config = dict(
    head_dim=64,
    attn_scale=0.125,
    init_std_down=0.00637,
    optimizer='muon_variant',
    learning_rate=0.01,
    beta1=0.93,
    decay_fraction=0.899,
    final_lr_fraction=0.0,
    max_steps=6354,
)
MLP neurons of a small language model. Each row is named by its layer, matrix (up: input weights) and neuron, and shows model dimensions 0-95. Each number is 200 + 40 x the weight over its row's rms, rounded and kept within 0 to 999.
After each neuron's rows, "fires on" lists the tokens most often at its 100 highest values on Wikipedia text that the model never trained on.

L2.up546,188,229,223,250,153,190,137,229,219,280,240,240,112,159,240,270,148,269,240,202,133,226,202,173,199,210,201,201,154,225,278,116,176,176,210,119,167,213,213,143,163,244,192,202,206,218,154,131,215,252,199,229,129,181,198,180,220,242,218,190,263,169,269,243,189,168,209,245,152,175,218,123,189,155,146,229,130,180,226,195,159,201,150,225,277,181,288,224,220,219,187,209,190,227,226,204
fires on: " of", " of the", ":", ": C", " of a"

L2.up872,148,200,202,281,207,253,269,262,165,161,149,200,222,114,250,205,134,213,191,173,185,125,162,206,206,177,290,235,192,190,198,186,193,210,175,166,209,182,210,295,152,242,135,256,222,216,246,206,205,194,196,294,203,166,202,228,216,233,194,263,219,197,208,154,175,212,148,259,215,183,135,196,226,182,208,167,226,245,218,211,159,118,213,230,234,176,158,173,176,190,207,197,177,227,207,157
fires on: " of", " of the", "z", "ur", "s of"

L7.up1,251,129,162,226,297,219,179,185,228,167,182,153,252,145,212,182,189,215,123,158,186,203,219,219,193,203,317,194,236,197,182,178,169,178,225,209,188,243,135,162,177,249,109,195,267,93,267,245,212,179,141,116,140,218,219,249,133,225,96,189,278,147,159,178,212,182,244,256,124,179,232,227,218,199,242,164,225,234,169,187,253,241,284,207,192,181,181,201,202,237,231,164,211,252,214,105
fires on: " R", "as", " r", "ee", " pass"

L2.up189,169,151,199,256,224,188,213,248,150,259,187,205,166,259,183,142,175,209,149,119,164,169,240,137,223,170,217,187,214,221,250,177,220,180,137,186,225,203,182,143,129,115,176,274,174,174,240,222,194,195,174,183,235,153,171,224,250,184,161,198,290,221,203,192,215,234,230,201,217,274,147,193,217,154,176,172,230,170,251,223,197,213,253,109,191,188,249,159,217,195,186,144,150,234,133,187
fires on: " and", "at", " public", "ll", "ud", " or"

L2.up936,160,121,140,167,261,191,201,260,168,256,202,230,179,250,195,182,264,232,227,206,177,200,185,250,205,173,190,227,279,226,242,221,202,198,201,112,154,226,218,217,184,210,228,201,245,188,194,230,264,234,202,238,108,209,207,249,163,212,199,267,141,218,205,253,240,225,169,214,263,198,121,183,163,216,203,198,217,220,226,157,239,231,165,184,199,223,192,154,168,195,186,238,217,195,221,254
fires on: ":", ".", "/", " | Total |", " per", "od"

L5.up596,203,182,118,141,195,139,219,247,161,125,183,151,320,218,172,227,143,151,154,145,184,173,244,142,203,268,155,211,227,216,236,230,220,199,191,246,186,253,194,202,190,221,189,179,212,216,209,239,155,159,234,199,213,225,244,248,264,214,209,234,262,165,184,189,209,198,267,188,217,207,178,220,171,170,191,193,192,222,166,203,201,333,218,172,231,212,163,193,217,154,167,207,153,194,148,220
fires on: "ent", "est", "enc", "anc", "ad", "ust"

L8.up486,217,239,235,147,221,138,198,195,143,231,171,194,184,240,157,157,186,191,259,218,229,214,137,192,162,202,203,201,184,204,248,199,177,182,162,217,224,204,178,116,173,160,212,168,229,168,196,204,172,249,123,231,243,167,212,187,194,169,210,213,160,148,190,276,208,156,191,229,277,196,254,199,249,197,216,253,224,179,256,238,286,243,171,221,272,253,162,213,230,223,230,207,190,150,152,232
fires on: "–", "d", "f", "P", "st", "ic"

L6.up673,173,276,221,176,109,234,233,237,275,233,190,241,220,138,198,207,164,173,173,222,131,229,231,203,197,283,146,163,150,148,215,210,161,172,172,165,250,252,234,254,183,183,210,194,190,255,252,163,227,191,185,263,230,186,195,210,226,194,171,132,136,181,188,117,112,233,206,177,121,150,217,233,158,191,246,168,178,238,155,278,211,306,232,230,257,155,263,131,217,189,251,190,230,219,174,240
fires on: "–", "Al", " (", ") | "

L5.up1000,148,164,226,152,181,194,131,186,207,190,172,217,174,253,222,209,252,263,168,194,201,174,180,181,207,214,211,224,231,170,208,269,164,148,132,121,293,181,263,111,165,180,182,175,185,153,135,187,275,214,169,231,235,200,101,172,137,240,189,161,219,188,172,171,154,184,241,239,193,129,228,170,144,229,158,211,210,167,209,153,191,209,255,128,173,189,241,192,177,146,267,155,186,237,186,178
fires on: "\n", " | ", ".", " (", ", "

L7.up871,226,175,174,96,197,189,201,231,260,192,172,275,208,195,212,127,225,286,236,247,166,177,254,117,231,231,177,158,155,223,163,157,147,192,222,144,210,195,151,176,222,169,254,183,147,237,207,232,196,159,195,254,203,195,192,220,263,224,226,240,248,229,213,128,153,241,202,209,165,221,234,209,167,194,270,166,241,211,216,281,202,181,211,211,177,189,208,196,196,203,218,173,147,176,134,205
fires on: " E", " f", " Y", " La", " Z", " T"

L8.up532,238,153,154,162,275,197,259,169,179,178,273,198,212,288,167,176,228,249,118,231,228,147,182,232,222,224,315,96,156,197,203,158,147,173,121,250,223,189,169,209,207,171,188,138,169,185,253,268,163,206,227,284,194,218,209,94,211,217,209,186,155,228,266,254,223,231,185,170,129,204,166,203,187,226,324,280,194,234,257,161,237,208,152,162,141,212,199,171,220,122,175,242,187,217,260,202
fires on: " L", " l", " H", " He", "a", " he"

L2.up295,162,193,167,195,213,171,171,139,186,233,202,145,210,207,215,126,205,181,194,243,218,136,302,208,140,96,212,196,252,225,172,253,209,155,209,206,284,290,199,232,192,236,186,218,199,285,317,198,209,205,143,213,231,189,221,217,206,192,226,201,211,221,190,150,264,194,127,219,180,152,299,198,238,205,125,205,205,197,201,169,187,239,190,190,184,201,251,236,173,203,171,161,224,248,152,175
fires on: " the c", " C", ", c", "- C", " a c", " of C"

L5.up335,186,203,249,183,173,267,204,261,248,239,203,221,277,184,202,143,225,221,178,294,224,284,163,143,177,196,199,199,201,291,136,205,254,155,213,259,175,236,236,166,141,188,187,215,166,187,198,204,197,226,261,259,206,292,191,200,175,157,224,116,155,200,222,242,172,228,200,174,183,235,169,206,176,261,190,266,150,220,270,136,221,245,166,196,255,198,203,186,166,143,221,238,212,205,264,229
fires on: "ic", "om", "al", "n", "t", "h"

L2.up799,153,198,186,188,210,181,183,196,188,226,220,217,204,167,176,127,232,250,154,213,177,199,210,170,231,140,143,260,201,165,202,250,166,220,219,169,204,198,224,214,230,175,127,160,248,209,184,241,203,125,181,159,151,218,160,183,137,157,238,194,240,222,200,207,198,236,208,203,162,229,175,246,156,167,148,222,172,240,247,212,179,257,176,220,186,179,169,257,152,231,267,222,219,179,182,248
fires on: " n", " will", " should", "N", "agn", " N"

L6.up119,208,159,275,190,176,221,179,217,219,221,207,189,204,143,171,187,163,285,189,201,216,224,192,217,166,269,215,207,187,264,251,173,255,194,148,218,229,225,252,152,172,136,216,180,198,180,289,202,213,229,211,221,241,235,263,237,150,136,173,209,145,193,194,216,155,224,177,208,242,234,196,212,172,212,210,226,161,236,185,190,249,287,232,189,197,162,203,222,171,163,211,204,251,257,148,138
fires on: "ed", "al", "at", "l", "h", "el"

L2.up484,207,268,180,220,211,243,184,170,181,174,227,181,76,195,192,160,177,207,201,180,231,184,229,153,174,139,207,190,171,181,154,160,186,215,208,227,265,254,218,100,164,217,215,208,243,166,236,226,133,199,171,193,129,258,180,252,175,198,232,263,172,235,258,172,204,219,196,155,208,196,111,209,176,228,218,178,242,215,168,195,181,246,186,185,120,254,178,237,315,182,193,157,184,270,276,211
fires on: "ot", "ri", "itizens", "old", "ank", "ra"

L8.up390,194,191,125,191,232,220,217,154,145,118,151,199,249,228,190,211,220,220,169,264,217,166,239,256,240,296,160,126,180,147,210,148,188,158,212,189,254,164,291,231,239,164,241,199,252,133,221,207,172,225,154,145,112,216,179,181,223,183,235,151,268,150,244,162,161,221,206,144,221,227,199,191,138,143,220,233,143,183,167,212,231,212,170,171,155,179,151,171,181,241,187,229,232,213,147,169
fires on: "a", " L", "o", " Sa", " Ho"

L5.up768,175,220,174,192,177,233,220,164,259,161,187,264,280,214,167,133,193,245,208,173,123,192,235,268,260,171,161,164,240,194,214,164,204,218,243,192,235,208,145,171,213,159,161,209,210,158,141,211,186,207,165,274,153,206,277,195,190,212,168,281,194,232,184,211,187,203,136,172,188,180,189,172,207,211,206,234,263,203,194,252,176,229,156,104,174,257,169,211,128,152,240,180,255,229,194,193
fires on: "\"", "\".", ".", " |", "”", ")."

L6.up750,219,214,179,156,260,256,197,224,147,151,178,222,222,204,146,219,165,128,223,200,205,152,193,169,228,207,215,219,176,201,250,191,207,124,283,210,182,201,204,200,190,209,264,231,216,232,180,211,181,173,123,202,330,233,250,207,240,192,253,168,227,164,212,246,261,217,190,167,212,123,215,162,201,196,274,168,173,216,222,262,207,172,179,290,175,198,197,245,246,200,180,171,153,105,161,231
fires on: "\n", "-", "–"

L5.up671,234,231,182,275,239,216,192,211,239,222,187,236,271,121,171,203,162,193,241,295,184,161,207,202,168,189,148,223,210,188,246,240,229,138,167,238,167,216,179,220,223,178,199,186,195,244,284,223,233,280,137,256,274,160,143,193,248,165,124,224,209,203,167,156,183,224,197,287,223,134,122,217,215,164,185,188,274,125,223,229,133,203,149,191,173,191,213,217,244,217,205,180,210,224,145,227
fires on: " (", "–", ") | ", "ind", "ond"

L6.up952,258,244,222,172,228,179,264,95,157,207,196,254,286,207,252,201,164,158,119,217,170,176,194,147,214,215,172,217,245,143,162,268,225,152,172,217,182,264,177,211,243,303,215,242,177,214,239,202,141,166,178,211,172,223,169,204,254,180,196,158,214,215,188,131,174,216,181,230,226,183,223,241,212,119,221,227,224,194,256,210,199,180,174,193,184,159,195,238,171,189,163,272,176,199,156,130
fires on: " a", " he", " the", "h", "end"

L8.up684,239,245,218,112,146,158,233,177,217,238,188,204,157,151,207,166,181,232,178,201,236,185,175,245,236,249,147,235,300,137,150,280,196,194,174,256,183,179,224,208,185,193,233,251,175,178,244,130,114,203,214,192,178,155,185,219,189,219,155,240,164,238,171,127,202,221,192,221,257,284,170,167,213,168,229,186,183,196,224,228,200,192,174,264,153,186,300,247,238,136,209,194,159,262,185,176
fires on: "-", "1", " and"

L5.up509,233,216,214,224,211,166,269,151,252,178,237,157,257,154,217,218,216,194,167,248,157,223,162,138,178,176,218,159,246,192,185,136,171,148,196,197,230,191,169,225,233,185,207,286,104,145,187,228,242,187,224,177,182,214,217,119,275,260,172,150,223,221,241,210,146,200,236,183,222,201,231,179,235,284,191,191,124,283,261,213,204,237,267,216,226,193,228,112,259,176,185,237,230,152,163,249
fires on: "ab", "z", "ust", "ou", "í", "qu"

L7.up308,263,152,195,165,249,156,308,209,262,202,247,183,224,224,214,198,198,261,198,151,162,132,249,149,234,184,225,165,194,201,129,151,179,191,238,226,222,162,193,158,204,214,234,238,236,156,192,262,187,236,140,262,248,205,156,159,206,150,195,243,205,275,201,169,184,243,199,192,188,148,190,193,193,239,205,198,248,191,250,184,242,244,207,152,201,207,183,223,187,217,159,221,228,173,110,218
fires on: " Z", " L", "z"

L7.up815,163,257,141,181,182,164,250,114,164,200,203,203,191,242,237,163,135,285,249,180,174,256,186,275,223,202,166,243,274,250,191,182,247,216,221,206,140,247,186,225,162,305,156,211,146,259,270,188,205,189,145,175,153,226,172,196,253,192,205,193,195,127,287,179,146,190,156,225,285,135,225,221,162,182,113,225,126,222,193,252,210,180,244,227,193,138,122,186,153,195,237,232,212,210,226,176
fires on: ".", "s"

L8.up970,215,154,217,233,164,198,136,221,126,162,159,161,215,177,258,235,201,285,200,201,221,245,239,196,164,242,245,189,262,193,200,237,214,160,174,190,212,253,179,96,223,276,181,160,158,223,319,237,166,179,159,272,111,229,185,223,211,237,294,127,166,245,195,207,199,201,191,198,239,206,164,201,251,183,259,257,234,170,236,210,232,239,173,239,227,173,207,193,259,237,232,178,185,154,186,170
fires on: "th", " made", " lost", "ad", "os", "nd"

L6.up840,125,200,126,246,271,216,127,158,209,142,178,140,198,179,185,213,213,266,215,213,210,218,217,208,235,185,188,215,233,174,139,187,197,158,234,151,113,242,199,213,224,247,251,256,209,147,180,165,256,232,192,213,191,193,186,197,164,270,249,183,225,201,240,201,224,201,177,219,242,189,174,249,225,202,211,197,228,193,230,234,257,238,151,231,187,171,184,197,194,199,238,273,271,178,184,266
fires on: ",", ".", ":", "or"

L8.up385,238,146,166,234,220,162,191,196,124,128,193,199,226,237,180,169,292,198,194,173,234,148,167,255,268,197,227,220,104,152,171,224,169,243,197,199,181,236,221,131,243,211,179,210,175,173,208,169,188,136,152,208,167,185,179,163,237,213,230,208,171,232,189,183,122,198,225,220,187,184,249,224,183,158,200,281,209,172,185,204,237,212,208,175,172,186,221,222,221,187,140,206,183,176,133,190
fires on: " m", " l", " br", " th"

L7.up841,238,144,157,182,211,214,198,258,259,146,180,173,241,149,124,210,158,264,244,179,163,180,154,188,182,248,162,185,167,121,208,249,210,183,157,218,218,180,153,176,224,241,185,176,213,182,173,273,154,189,245,179,217,239,222,134,104,147,222,110,274,210,173,186,251,234,166,183,143,227,220,205,211,260,236,246,181,231,159,188,168,285,241,203,202,114,234,212,243,180,235,202,167,298,145,225
fires on: " T", " M", " R"

L6.up975,245,197,181,240,247,214,236,229,244,196,133,221,192,202,141,189,177,194,174,260,174,172,135,214,208,239,150,188,252,192,149,219,157,218,184,197,192,123,218,212,170,183,192,232,165,239,178,217,224,231,163,153,145,170,115,125,211,210,110,191,195,246,270,307,178,244,132,205,133,219,208,220,228,221,197,298,191,190,284,216,187,177,250,199,267,260,172,180,268,279,200,200,217,196,217,151
fires on: "==", " ==", "===", "op", "s=="

L8.up950,118,201,236,204,187,212,299,223,201,136,235,144,266,170,193,184,284,179,243,189,245,212,237,182,201,137,204,301,259,216,218,211,235,139,198,134,207,240,174,122,158,183,245,167,231,155,215,268,247,199,218,163,190,266,252,209,169,154,188,237,247,177,198,179,206,202,148,225,263,142,157,221,135,198,159,237,219,191,229,78,185,269,199,226,154,245,251,211,216,188,187,214,217,222,198,195
fires on: "C", ", c", " and c", " the c", " (C", " \"C"

L5.up447,148,189,168,227,284,204,245,300,198,197,234,159,245,246,142,176,212,261,199,245,152,165,230,138,130,239,145,201,188,168,191,253,183,155,241,236,225,214,181,162,258,163,255,224,271,191,285,154,202,200,178,226,228,171,202,190,151,222,187,195,231,214,247,132,242,159,170,229,220,117,161,212,145,205,154,215,231,203,138,216,200,185,168,206,224,167,162,177,206,193,174,131,159,195,154,232
fires on: " l", " o", " sl", ", l"

L5.up331,225,216,212,151,246,212,242,136,216,219,237,175,185,146,131,202,154,257,177,152,179,263,253,167,169,207,161,166,157,215,264,258,239,160,173,145,201,110,213,223,160,171,199,229,192,235,183,244,150,224,203,171,188,212,214,151,226,201,186,154,196,258,247,197,188,251,100,213,245,224,258,293,224,248,229,155,197,229,160,238,254,204,173,164,179,202,216,174,160,152,230,169,227,217,191,142
fires on: " T", "at", "enc", ": T", "e", ", T"

L5.up266,175,219,115,196,210,164,249,166,210,134,232,215,180,270,184,202,202,202,170,229,148,224,213,228,259,195,197,295,234,229,240,120,185,167,179,129,240,195,133,205,168,144,191,154,203,163,203,157,251,141,242,202,226,181,146,179,217,192,195,176,258,195,219,175,170,177,244,220,150,244,173,203,128,208,151,160,255,177,230,198,228,174,232,225,243,209,219,234,229,142,140,197,265,287,185,232
fires on: "ian", "ic", "ric", "al", "ican"

L7.up602,218,130,195,265,148,201,147,169,215,175,208,154,170,202,230,205,181,150,249,255,149,170,211,253,170,161,196,140,222,162,265,209,215,197,200,179,145,240,180,216,230,190,212,191,169,230,261,172,198,230,129,236,175,232,183,186,161,223,188,199,220,241,290,211,224,149,192,194,187,250,193,221,228,109,186,234,191,155,206,187,167,221,190,133,224,146,232,204,218,229,181,236,235,131,222,198
fires on: " L", "th", " election", "nd", " Lord", " Mar"

L2.up534,265,210,209,268,148,171,147,225,185,236,170,145,223,231,85,162,230,151,116,234,166,255,190,173,225,168,211,249,246,239,179,209,194,207,220,179,189,216,181,267,204,183,186,130,209,169,190,204,230,179,156,232,210,284,162,179,233,237,233,189,189,165,208,137,233,199,199,195,266,229,183,224,214,159,204,236,238,216,255,189,151,207,164,102,255,221,172,187,260,159,207,237,119,277,135,141
fires on: " also", "ently", " often", "antly", " still"

L8.up419,186,175,229,227,178,157,193,153,201,164,154,168,165,131,256,222,225,182,254,160,246,199,278,182,121,220,122,220,196,222,232,166,161,188,146,222,262,207,219,221,208,165,170,270,183,242,222,237,224,170,192,217,228,242,203,255,266,136,182,116,198,208,216,201,264,214,258,176,109,168,200,229,175,145,256,197,271,221,175,157,171,171,206,259,165,209,229,202,241,223,190,190,177,164,199,188
fires on: " the", " in the", " to", " and", " reached the", " until the"

L5.up1,193,162,178,238,175,212,188,212,203,204,139,242,204,111,225,264,139,297,208,250,126,125,177,174,164,192,154,207,214,191,211,158,215,160,252,204,201,231,165,236,262,255,229,220,149,216,213,163,218,232,163,257,192,146,207,160,139,146,204,193,213,228,233,203,217,200,199,227,190,302,267,156,265,245,169,240,181,216,174,231,222,155,164,238,221,214,159,196,166,207,178,163,218,231,141,237
fires on: " to", " of", ":", " in", " without"

L6.up981,279,200,151,207,255,153,156,164,233,221,213,226,199,205,173,200,191,192,122,217,104,186,164,206,192,168,213,170,173,135,236,183,213,195,235,259,170,163,205,98,210,203,194,149,195,216,288,227,205,130,232,184,182,224,171,240,200,208,213,175,228,300,147,152,192,226,237,223,267,185,180,236,175,183,160,219,214,152,249,127,160,215,172,217,139,100,204,180,228,221,170,179,264,200,238,238
fires on: "th", "e", "is", "ir", " as"

L7.up938,148,177,214,223,193,180,197,171,139,296,218,216,167,208,164,184,196,229,214,186,110,140,225,217,209,222,120,210,272,210,259,191,188,112,187,138,218,222,139,116,194,242,174,235,209,197,218,165,199,156,221,195,246,182,172,167,200,187,268,177,138,187,183,247,280,253,185,169,279,138,138,256,193,129,211,234,208,203,171,212,205,236,216,186,241,169,161,168,224,221,186,184,187,269,214,220
fires on: " pre", " in", " re", " Pre", " Re", ")"

L5.up517,267,244,187,236,211,146,119,249,219,205,208,193,219,280,338,212,219,250,149,191,206,238,227,183,180,203,252,265,266,200,218,216,142,212,168,167,291,171,181,187,197,222,209,169,214,228,186,165,244,168,157,205,253,240,167,186,250,234,191,148,206,159,261,78,258,208,215,214,229,172,216,178,224,214,223,211,242,226,167,197,151,248,247,159,235,260,203,158,233,101,181,166,260,231,157,149
fires on: "\n"

L2.up941,112,199,187,259,275,199,164,177,143,139,247,249,168,157,210,167,194,142,181,182,138,182,198,122,295,214,258,185,233,131,194,182,252,183,134,224,257,143,165,213,176,155,209,206,197,285,203,150,197,282,222,240,247,154,148,256,138,216,173,215,204,222,288,203,175,220,210,178,160,227,185,198,145,240,186,171,145,254,204,225,135,228,218,222,250,206,235,104,229,251,206,111,263,280,196,230
fires on: "===", " of", " of the", "- \""

L5.up421,200,178,280,295,117,203,203,175,248,234,113,155,193,198,200,124,196,259,271,156,232,131,197,105,167,247,168,206,226,213,185,172,132,184,153,158,134,199,239,173,191,215,219,165,122,202,184,256,173,129,204,218,197,180,216,242,149,176,225,245,169,254,242,146,190,195,162,219,291,193,276,224,226,237,153,245,204,134,187,163,300,229,144,162,186,158,173,207,130,161,241,199,175,192,215,208
fires on: "i", "er", "s", "ard", "a", "adi"

L6.up362,191,195,153,146,239,101,282,195,215,228,239,202,262,103,256,258,179,171,130,220,276,233,210,157,150,230,209,211,182,145,143,195,202,180,206,161,181,272,175,116,129,228,212,252,190,217,208,206,181,156,189,239,226,261,233,252,287,234,126,199,194,227,217,263,166,165,206,224,194,188,200,257,163,148,161,242,198,189,239,203,177,215,222,192,147,231,147,170,185,223,146,276,307,243,118,260
fires on: "ag", "h", "end", "and", "in", "hn"

L6.up898,215,158,171,199,205,172,173,224,155,214,120,237,228,174,114,183,228,247,172,264,188,229,135,113,210,182,219,178,260,164,179,246,234,219,226,193,180,165,293,228,272,200,255,161,216,175,164,253,218,209,244,202,258,122,213,219,186,195,197,161,160,223,167,248,239,187,267,207,176,195,197,289,137,178,218,257,180,280,195,210,194,176,205,176,202,246,279,197,179,174,187,154,243,232,193,221
fires on: " as", " ·", "°N ", " U.", "- •"

L8.up783,148,237,147,159,246,176,176,229,159,162,245,170,159,214,187,128,247,177,186,218,212,188,233,217,131,195,235,115,139,224,197,240,194,199,226,207,218,182,210,180,181,172,212,217,246,217,234,208,149,174,185,163,174,131,268,201,230,159,210,196,189,168,281,211,196,113,149,163,200,230,194,140,160,201,161,209,132,144,168,175,220,268,233,252,103,192,215,191,210,216,266,222,117,237,143,243
fires on: "-", " v", " St", "ț", " V", " L"

L8.up253,219,207,233,271,204,182,218,214,147,251,156,211,142,169,177,204,199,274,216,190,229,232,185,179,205,184,199,208,260,99,152,207,203,134,129,199,213,211,142,256,215,140,153,133,220,238,225,227,195,165,156,214,183,200,152,276,162,181,177,180,110,217,304,181,236,216,186,166,226,195,150,217,229,251,267,173,199,218,244,136,216,229,241,230,150,180,153,129,134,182,212,196,163,185,262,219
fires on: " and", " to", ", and", ") and"

L2.up133,235,183,253,159,203,209,152,175,219,214,142,241,174,242,143,275,213,177,187,218,233,203,276,214,248,186,226,207,233,170,199,192,155,221,196,161,295,127,192,190,169,157,183,194,232,163,188,232,151,233,122,234,197,237,204,189,201,156,245,222,186,222,216,70,163,185,210,129,216,301,281,202,256,136,240,168,148,227,130,118,225,163,181,181,257,135,162,225,192,246,267,154,231,213,158,160
fires on: ", and", ";", " round)", ", but", " but"

L8.up772,244,202,197,224,233,243,264,246,182,235,157,183,224,232,188,154,229,194,219,258,247,211,209,207,206,146,169,167,218,248,264,145,161,121,223,231,234,241,187,181,180,167,222,163,112,164,223,252,270,177,242,206,120,151,234,224,203,214,223,157,127,167,233,212,219,187,168,244,189,219,151,191,180,202,142,204,193,176,236,186,202,124,163,247,169,290,225,217,164,188,161,202,277,111,227,165
fires on: " or", "K", " | K", " k", "%"

L2.up229,176,179,254,241,224,148,148,220,181,172,210,143,192,234,289,223,253,159,162,258,175,165,212,209,237,184,190,174,210,208,162,230,261,241,208,194,184,230,187,168,183,132,251,230,219,198,135,166,251,200,148,193,260,147,208,152,149,217,154,269,244,125,169,148,150,179,257,108,195,156,202,235,194,155,221,158,233,211,190,172,145,197,235,192,162,151,143,146,202,243,277,272,151,234,165,279
fires on: " new", " early", " few", " Some", "Some"

L8.up137,195,333,232,226,149,176,278,208,278,221,266,169,144,212,221,185,213,200,225,263,260,173,219,187,276,227,251,181,201,139,194,203,185,201,161,202,137,213,256,232,162,173,218,136,187,177,210,152,215,172,138,210,242,165,153,189,207,240,192,179,205,184,194,67,237,161,200,214,192,297,215,171,219,101,178,214,228,179,243,174,181,178,200,230,209,225,157,212,186,143,221,289,242,148,147,209
fires on: " and", ","

L2.up448,203,185,175,226,189,190,165,162,113,137,239,233,248,200,145,162,190,167,222,235,142,115,209,196,156,205,207,248,226,162,217,117,270,217,220,200,261,170,206,108,167,295,172,227,115,208,231,188,266,241,191,271,227,212,160,260,185,172,233,255,230,263,131,115,259,227,116,256,143,228,188,183,185,168,175,190,202,230,168,253,198,183,205,255,198,271,237,213,185,203,299,270,238,286,228,186
fires on: "ill", "and", "w", "ad", "r", "g"

L5.up550,238,176,155,187,162,157,176,193,258,287,210,251,190,129,231,208,213,198,146,300,171,210,221,196,220,219,151,112,253,191,213,116,245,233,210,169,257,235,172,165,175,188,199,278,236,165,249,255,131,193,226,210,247,168,144,150,250,189,233,188,203,232,234,215,145,279,190,195,213,215,187,171,208,136,268,173,186,130,222,164,129,199,124,192,140,206,237,224,256,258,174,193,155,182,201,189
fires on: " (", " | ", "b", "ond", "4"

L7.up760,189,204,226,237,235,286,203,254,245,77,177,170,235,181,168,215,197,244,125,172,147,205,199,272,170,261,299,223,209,226,217,184,175,137,201,203,182,233,192,212,156,201,109,237,137,174,195,222,252,269,195,244,195,183,201,287,224,219,138,99,233,145,174,129,162,145,227,167,247,143,168,144,166,204,237,214,268,207,162,175,175,232,132,209,226,197,222,209,229,188,195,211,211,211,193,233
fires on: " |", " | ", " (", " | Total |", "D |", ") | "

L5.up814,121,217,196,183,202,255,202,198,202,191,96,234,168,213,213,203,168,209,256,225,221,189,219,283,188,183,191,206,97,183,151,118,221,188,234,164,198,138,257,174,116,172,179,294,175,141,223,236,196,176,172,192,119,260,210,223,232,230,165,235,149,222,200,198,192,197,164,235,188,194,219,202,224,196,227,178,201,211,174,131,211,198,192,254,223,193,223,164,214,189,219,235,242,243,196,217
fires on: "ank", "ot", "ind", "r", "ap", "od"

L7.up653,204,242,210,256,167,193,153,180,194,247,204,166,238,182,233,125,266,210,195,128,191,123,236,168,132,248,252,172,277,169,186,173,197,176,174,233,247,215,260,135,204,239,182,243,211,228,179,236,169,179,153,161,202,242,165,270,188,240,224,180,151,166,216,179,168,198,208,212,143,95,239,172,155,192,261,246,127,183,210,157,132,178,223,181,95,159,193,239,220,237,140,170,72,203,209,128
fires on: "\n", " or", " to", " and", " D", "\""

L6.up131,196,197,221,148,169,126,187,254,236,189,199,140,193,245,194,202,209,161,221,173,189,205,209,247,176,207,137,225,140,243,163,177,235,166,235,213,156,235,118,214,267,236,193,194,193,155,256,207,220,227,174,205,181,196,262,148,161,245,193,165,213,240,234,216,206,216,179,225,191,150,155,194,186,210,254,169,158,162,151,152,230,217,223,165,240,237,130,199,235,87,212,206,176,172,251,239
fires on: "ic", "ical", "ian", "atural", "ric", "al"

L8.up564,226,192,197,238,219,218,239,219,257,155,263,185,207,193,208,221,204,205,157,243,303,175,211,230,272,198,183,193,257,201,219,162,182,215,184,197,198,232,208,168,133,229,200,214,216,206,250,183,214,175,157,153,258,119,216,185,136,190,219,179,157,203,174,249,185,136,113,165,155,229,191,167,240,204,174,183,196,247,226,160,234,189,195,240,203,165,222,172,236,186,289,110,265,138,184,221
fires on: "ar", " M", "ed", ",", " (", "al"

L5.up114,194,261,211,183,304,252,195,205,148,140,186,184,272,172,189,209,198,225,132,207,204,200,203,184,172,256,189,207,169,196,257,135,199,184,256,174,213,214,272,192,136,282,231,177,195,124,166,184,228,127,287,239,247,222,257,200,242,192,204,233,186,221,229,159,211,193,269,196,205,225,215,194,209,217,141,160,169,234,211,169,207,215,159,138,175,212,258,195,217,223,245,202,239,219,142,250
fires on: "ing", " the", "ed", "i", ")"